From a checkpoint of a small transformer trained on Wikipedia.
Size: 9 layers, width 192, 6 heads of 32 (3 for keys and values), MLP 768 tanh GELU, vocabulary 8192, 5.29M parameters.
MLP neurons of a small language model. Each row is named by its layer, matrix (up: input weights) and neuron, and shows model dimensions 0-191. Each number is 128 + 32 x the weight over its row's rms, rounded and kept within 0 to 255. Numbers have three digits each.
Before each neuron's rows, "fires on" lists the tokens most often at its 100 highest values on Wikipedia text that the model never trained on.

fires on: " in", " place", " life", " career", ":", " medal"
L3.up167:198168140131193146121150147107106080129118137178128129120144172145126035096081104175173101117089160064069176146169160100075116147067121117143096113101147173103082087144093097150175138123170139151122121134080144153150118103134165126123117101115194057134134112143145144118153130134161145145157118145091127144105122070139087133150129182146152141127128089137185156161155132139154121156154153117083164062128109104168203140107096181117135167120107089187136167126138154111139085076142135140117121178135135107213103079096159079160151111127108145210143140126153128130153168119145111033

fires on: "-", " al", " of", " ch", ")"
L3.up702:125108145105132138096097102132109096181129093108095136111138169150174078111106174073103111213133094145160099140157172133140122161130140124123116112114144089134139146113107089148112101097141121131175119139088159152118163160123100104176130170169143116083143172119136111113139159160155132121112136128135124130177140113054130150100134152124170095156172101170188146125114116197082108152112158182141108143073130179129043135164116126109142097127083112164184164210098159169084026166092143165158150125184137100135093105152111112093104079145175139081109078060088209156163178125121087128

fires on: " res", "ade", "c", "omp", "ac", "ici"
L2.up296:143082073167105119161162153164102177134175101078105102167101167143097123180119131069104102137198163103081144077136142133110108083140162116165103077132091141150152126173109173117156123152086115107114123169138188179097100089101158174142119126146145083155093082175139166085152094201138126160112108119122146145129132099175111145153147152171130149165177109098158099099149173136126083121117107080136150108073079126179149129129112156117111170123108161171071156145077052127145147134052037147117100147142129179118143144054086075124129156118082152173148115090063133120124130124134119115

fires on: " A", " Sa", " He", " E", " C", " The"
L2.up12:106168117186158187136174165131088171118149139070067183058089168162136146109148124143123135125128153087074130153172178186173129115138078103159124143144118090137111115118101061160162151118079098082133151146181153152124116181142161126168108123151145140123079146142156179115127156144086121125147109072084091215141161142124098126082151159155162152137140178119080117141143166139121107097125167184141156154128098066107102114093143098095121157161170187142090109127116150128161131176124116122115069075147179071157115108095141161082104131137152146126122054134186155084092175123063120135

fires on: " the", ".", " is", " a", " De"
L3.up652:109127114157139158127055132178099116163079111156120164092140135141149079141144153104135136137114088139146142156153164086145090135143201156153110155135116124178130113126154134080096188092156125128161158094118148125213121143130143099166142144150115134174182130173171078122138140124142127196128144098150091155218148137091073121126117175127064075107099115113114113126131082141099107164156133162159136165079118100154116109074113149124058117149128131148127175190068157121154070156116058133157112108188175079136159081124172152090097127124137116153177104192065083155119166088147061130

fires on: " 17", " 16", " 18", " sp", " of", "Th"
L2.up470:170126122140155124152136087141096160085123092129125158118121117121111079149096099150134145158191147134097126103150123180119133117129106146136111129166099197100101134151119077148108156140057141115123096108132146129098137175096088109153143157150120128143113182102163129138180110152102156114040135143106055161172152140155129170120097140125152153120127155047111134140169174079083101103089158105144123135194099131117134023111102155094187142040090155143077156203112068085114130081088154118145145125221108112109124091080201173135131124150095129136164065104142146151155112152145139148

fires on: " of", " Label", " &", " and", "c", "C"
L3.up740:147112117142130088145119121244115163152115094141124148146103140100140074148132144065091125156096087145140127098090163166182136104121189138113088151136134180112101158134143057142152097156140107080078130104169138166136139097143099173192106156110092075113097160149124080117152104092166118138118136101155130155172152103133112159137195122093159036129176106113129145152146146147106055115118139138117152128108100141122107089156128152108072157116145110188134110213082117173166032131120169120109113148145075153154053102134142177091168111116142136096158151092128120159095185118132139078

fires on: "-", "vi", " Tamil", " York", " Release"
L3.up257:139111113129112164135066202165071120131125093154082151115183148160123093176070200103115136191122066058117189114130191122186138173164164190126114143101125136207070129086147069132113128128125101128151150138085099147172143144142165163131128107065125131125147117187168106160140148127152150109143114118113184136179115087115050147103124154145096089144123182120128102156115121138154060124128109118152095175071121164118135130088098167117095127080144097107194107207116097190123090122127159102101104133145114117204092148140150099104149138133173161122120120144112142111114149116125126152

fires on: "|", ":", "s", "-", "um", "/"
L3.up715:085109139110190102117128103143104105152089104192119118078141156132112123163119093107139114134171122145112193135131199133128167165163171193115123142136171143150119127100169123103129145124148112083119162185081158079155146152129152121214134118094098129138125133094142127120150121086132135166110123093166128142198114167133126100144144211137099085121136120148137115183105093149104072166142128068143101131051134202155151161172090091110137090110121096153157214173137152180140087174099176095104168116118102092211062138128089133140068116111134114145071123122143139137109161066110120083

fires on: " |", " (", "\n"
L3.up444:167095120134145075173057130162099111110078157136161207107118143089162103085136181102156088123138090101105173147091140145129113194135134109156104145148136152179150133144147143200121178098128151139099073120098094181108124138129158104161088113118165101125167165151105158178099146077157104147170086145082057134165109146118150140134098134136151125110148137099212132090167177142124117093114114217111146120119117111208153151143164119090107151101169141205099142121089107074162094185119149141234082131129122112112132098128107146105113122088148132116140092103122185112124168121149100085

fires on: "c", " abs", "ci", " ext", " res", " pat"
L3.up64:129135092127168120106169149106106164191175109104067123113100144148160135110134130115128083192113136157146159157120141141125110141060123099123088142137206180154184086190112105151137120115099093112091084113111142115094169102091153161126101157132192118137143136182149164153124112138143110135118106133137145131129141138201139129149185147135172130108148098135199183163140149165167094160118151191116121054118084127110075135070138147121098133142120148133187163126088118187124117155128046152109126087211096145114094129060055129077124142109096140159080128081126148193112114057147140098

fires on: " |", " /", " in", " ("
L3.up761:166122114098183154146085192143108117152096121107165213143137147141112099132087115087104107190129083085109174131154204163097130201106144121154104102084179164130107087111103134133052162118124150135128110174084119087123118117147171123109150112176210088136171069135139164145130177129116153147159135144082147138176147108109108144163109174052140103089158131130142180136128125155078074172122152179134103158105115074193180104091140155101113094110119065163121124117123145073129123130132131089146116115174128105159128076119133109141108089113178153156123126126134205081184149163150093098

fires on: " place", " Fra", ":", " n", "\n\n", " sq"
L2.up526:135130127091136140105124098110101141137115161104136120106077179221149067116128149128118134110124165180099140154158188118121080080135151098124123089118060120110155100133067122133181122128111151092104074090110158111147193124145117101093128085109163100114124128181115087121142163087206128142138129129146125095164145155076134164195183134176103110133181155155147104148123136191085120155103114141164165089119084157110105128122104171109063127170107070175178113069080117158171077197136171135098147081174086039107118107132119078156192102128144135138130160146108116137169161124140135134

fires on: " by", " with", "|", " a", "  "
L3.up176:129127066185086149162146099127125085082165095094106124107190139131091086168147072115185106142104097104154174156142138119167064081129160104140101079135181114127104118105141132121150138134129127159144138186142232115131111113142130135166130103112176175150085115135114113118138124118130131129081110089110139158184108113124081104108157201113143067154102122136151137150132118137128154161064081087093153074141113135091148116189192153121169093084166157146180188151146113151109086135068099168123116133144090172216096112074112149121094087128154111048125149111101138132128156119158059122

fires on: " and", ",", "5"
L3.up671:116134090154136146145160106170114116152142134093151161147115141091150137209167107084134110114159158141117112131127145097175104118134168125202126115129086166105144134115123123128110186100097058116127181143151172153142153108141148139104159162140174045091136130105105089131133167088118110128166095070118187140146146132106072155167128096102071117089119150100121183140124105166106111054150134143183156136061175154138171116121140068073114068146121083216106138147129133164158092167116182186103136099143189148122075145150120198119150079101150086067110134187156103157104174111141120141

fires on: "\n\n", " place", ":", " Website", " date", " Country"
L3.up14:149126154100144139059149135121091124162112159142147172091154157151170083132081107147136084134106178150169195145140163080116131168125156145104120126130173125152092111134055094126161114143119151148096077174139122105151114145111132091124135167082187099116159141118090130157148131128133133109068139183137107099180125129032051108179149155116147102115164122145137131171149088176121110165175129123082133116166068102126082119151144105102105139144070039121200157135137109197128051144154175113092093136173122116150147111088108089170084135128103074131149120131071136128147171086155126059

fires on: "-", "ie"
L2.up477:121137083148128151151065112136123166064082150110107137118125150134141151164147174087134135160148181125116175111219170174129093138120153149093100135095133154100088149117099104109112096127178075138144146122146159107115160126171151080186128117105112112116095137139169138140120144087192130155080096108142137163155095152118111170114172161160116089082146123172134123144140109128141071132065151161172091163079183208157160085106071193088120145120080129149086148163140129110173076160171145126121095166122113113121061048117132150096181143136156135145080095074066142118183118138142072166

fires on: "|", "-", "yl", "al", "en"
L3.up607:114149121195097118175102130138133147126107119108168129086110174120093153080148155121141084123166098183023121127102167188126142135119141158127106153128145172131172129109134107123164117131122099121120081128185159116079144133138140088136059086113119126189113152158103182071106157061153125129105120144166070135130177100096129171084110138113150109154125107176205142112149158182143123099084110191121096109186119065134150105098140132128098142150126165133129121145081087200120109143086113157102151168170150153104097107102087103134070087129139091188099094104052186153149124125190073122

fires on: ",", " April", " March", " January", " May"
L3.up711:138116075168128141096111112180113110095094124094107176127176195113141171191129133112123098149124145086022172177160125158186134175140121157114082110077092103117105137140091101171137126190080113116129141116158141173158081169151134115070074119160125139094115138123085119098103122091125132172121188156098118157119151127091116167062097145167109153055171101138107112190170125128125110121111146183137185105089137133171144116096098103056142102099162160150123070123115133177132136126137143145127079174119124146153167128114184156142146132110048171115125101132148088172115190096135164082

fires on: " and", " &", " ="
L2.up88:135143067111140124143073142202096153147086121160153163134070161109161148204122123060128113155139108116125136124145156139144120168107194125176081148145079175177079115128134110119130168140140052051093170105128141130104178081070135157155135162142115061124124189119182163135138165103168119143103135112115174150159174121073111137109165109093111127095103152098119120096170185124127129123135124155131182145149074135100147105162124118109089104137129096131163128154098116168160067156103195131113124099199094126153086161133116168061087123097117094135167110149122100199162174075130089112

fires on: ":", " (", ")", " Bronze", "\n\n", "-"
L3.up525:180119143106166112069178155133098148138172156090114125120154150144135054099149064107111111111125138117098213196122148144076042134098128142112124159098199162179163106119143119121214189147098155151104090150070156137138082102137155119160146119140138095173119130135143159129145170121153149109162137135141108124164144125072135160145145161083148084072162140134149168125092113140147108128084135100113174095141088044129160146091057136114094110161111131175163112122131094155137102128139155157130150110171086047106107147147111095154117135143133175107067143135183108074110214124125143092

fires on: " in", " for", " by", " (", "\n", ":"
L3.up443:164107078120131100149100156170083169145106125196117160114123150151148084154074105144149101171198119086106143157130159126130114158130156179139101076134097157205098161131124143126075148093094149131126114126048154181086127096146115149171106088112200071114091146121105209120162132070195148123109139116062107136218129088101104133091110153119170087134118138139119130093147180157097123139134173129106140134128109114161127109168160160083132139173104092184143118095147096172154105144074137122210134153179131095157129096081133128141130090112114119173169114140098199115134167105158090116

fires on: "-", "di", "ova", "tra", " fa", "bil"
L3.up160:120142103162075101113100127126077164079116162125080141117113125134102128116140185131154118141159209052163150163207114217184134132118099151113126094125164099105124066110181088131144161101093144126102089155144114118097152141110132078114105161151129107101183204101093171142165126134185134187154084103132097152135143139146110167084202173181196165158101149174140155126094165183116072147110134131121119172148083122139159144124123163088038128114134131165099151101152042133168112109159154134131112140133088142079151111116147124109104139121111132176105136089062148118140146130134131156

fires on: "s", " †", "us", " species", ":", "\""
L2.up639:107135116119137115096052141141093131148080140144129140136134180080140094197109159048075124136087116150124103162159175155139144175149128139116115158130088135146091094129094144101134149124125102160116125177120158171170144107127168115167094175085153071115128165109105155074164122088090135070072138143113150157161124117080182151127134169098081113134124140101089106112158185143080076146138169110166166159110115142164124167146172113146133124157088131151152134089139186155192113158093095094123087134229119127127066135063116115084103116115172156175101120152100191121214151087141109084

fires on: " in", " at", "=", " of", " on"
L2.up59:143113126178130130100158087116110182091095105140129137155166133155140124119110087127134084156161095102124145181156156110105109181108159176139096138201136149127148155181069148108142124114052142118122131119082136130108127175088108132190146189218134084093153137103140119154124123115144129163151174123111113154159170136122125115117093139128189094121126049101132199098158114140079112164166181126068132099138145104191135089130067134090156187159116058139165177167144089165134111092173105136187135080176182042140121091122128135124141126118081091154080095107099177121131152124123123090

fires on: ")", "|", "-"
L3.up228:115151132144196094149067120094118142131126101076146130084174146088135108112204176115160117180100113061076149173182149159125144077111169087107112175137129061163080166065097111146134142118162111137142066138077185117048128138148187113170100144144145138109127138141161146136126134155114097107140170132136097179167131048061129156094080131133102118167111107167119170109115132141126079150126174176103082150205071118095122101148138127111138099123154197138108158101174102153103135163146092168170153132171158093153100125108151149057109121140145132141125143093168146154094152156155118134

fires on: " de", " d", "-", "oc", "cc", "'"
L2.up597:090160168148159153139127150109100141159172125112050170093188105145145075156103159124178140148111124139135143120169169193097114144126166182152122072145166133123122115136160113084174167170139177099090140151076155093125168125068103091138170077116128087188124118163138134097139168156113150131096106119102078144178181154110119126137159155157143194132168160080158132092126120138118128134134118115058111103136092083171136115102059182122101135061076134154114133170136077110065154082147149144108128130151122086134128101132128085141106114131145135112093062143056128096065110136137235137

fires on: " in", " (", " of", " from", " 18", " age"
L2.up376:184085121166156153121196124118117136135140142099066157051096098158139137089131110182145095130135107162082152164152141157083108123122128157165113119172157096143135109135141118126122136134145199097113116086174174145104085216083099124149149125160149145120103159137126139151161110147161137130121093132122054136114202151183090187162133153120180111090153080082137124118156082090114127136134082109066158089160119047158169134151077148067169119146133137146120145190151066082059099085153152155134151134168097166096153055067112113136163130131120144127094110107101110094087152138144160143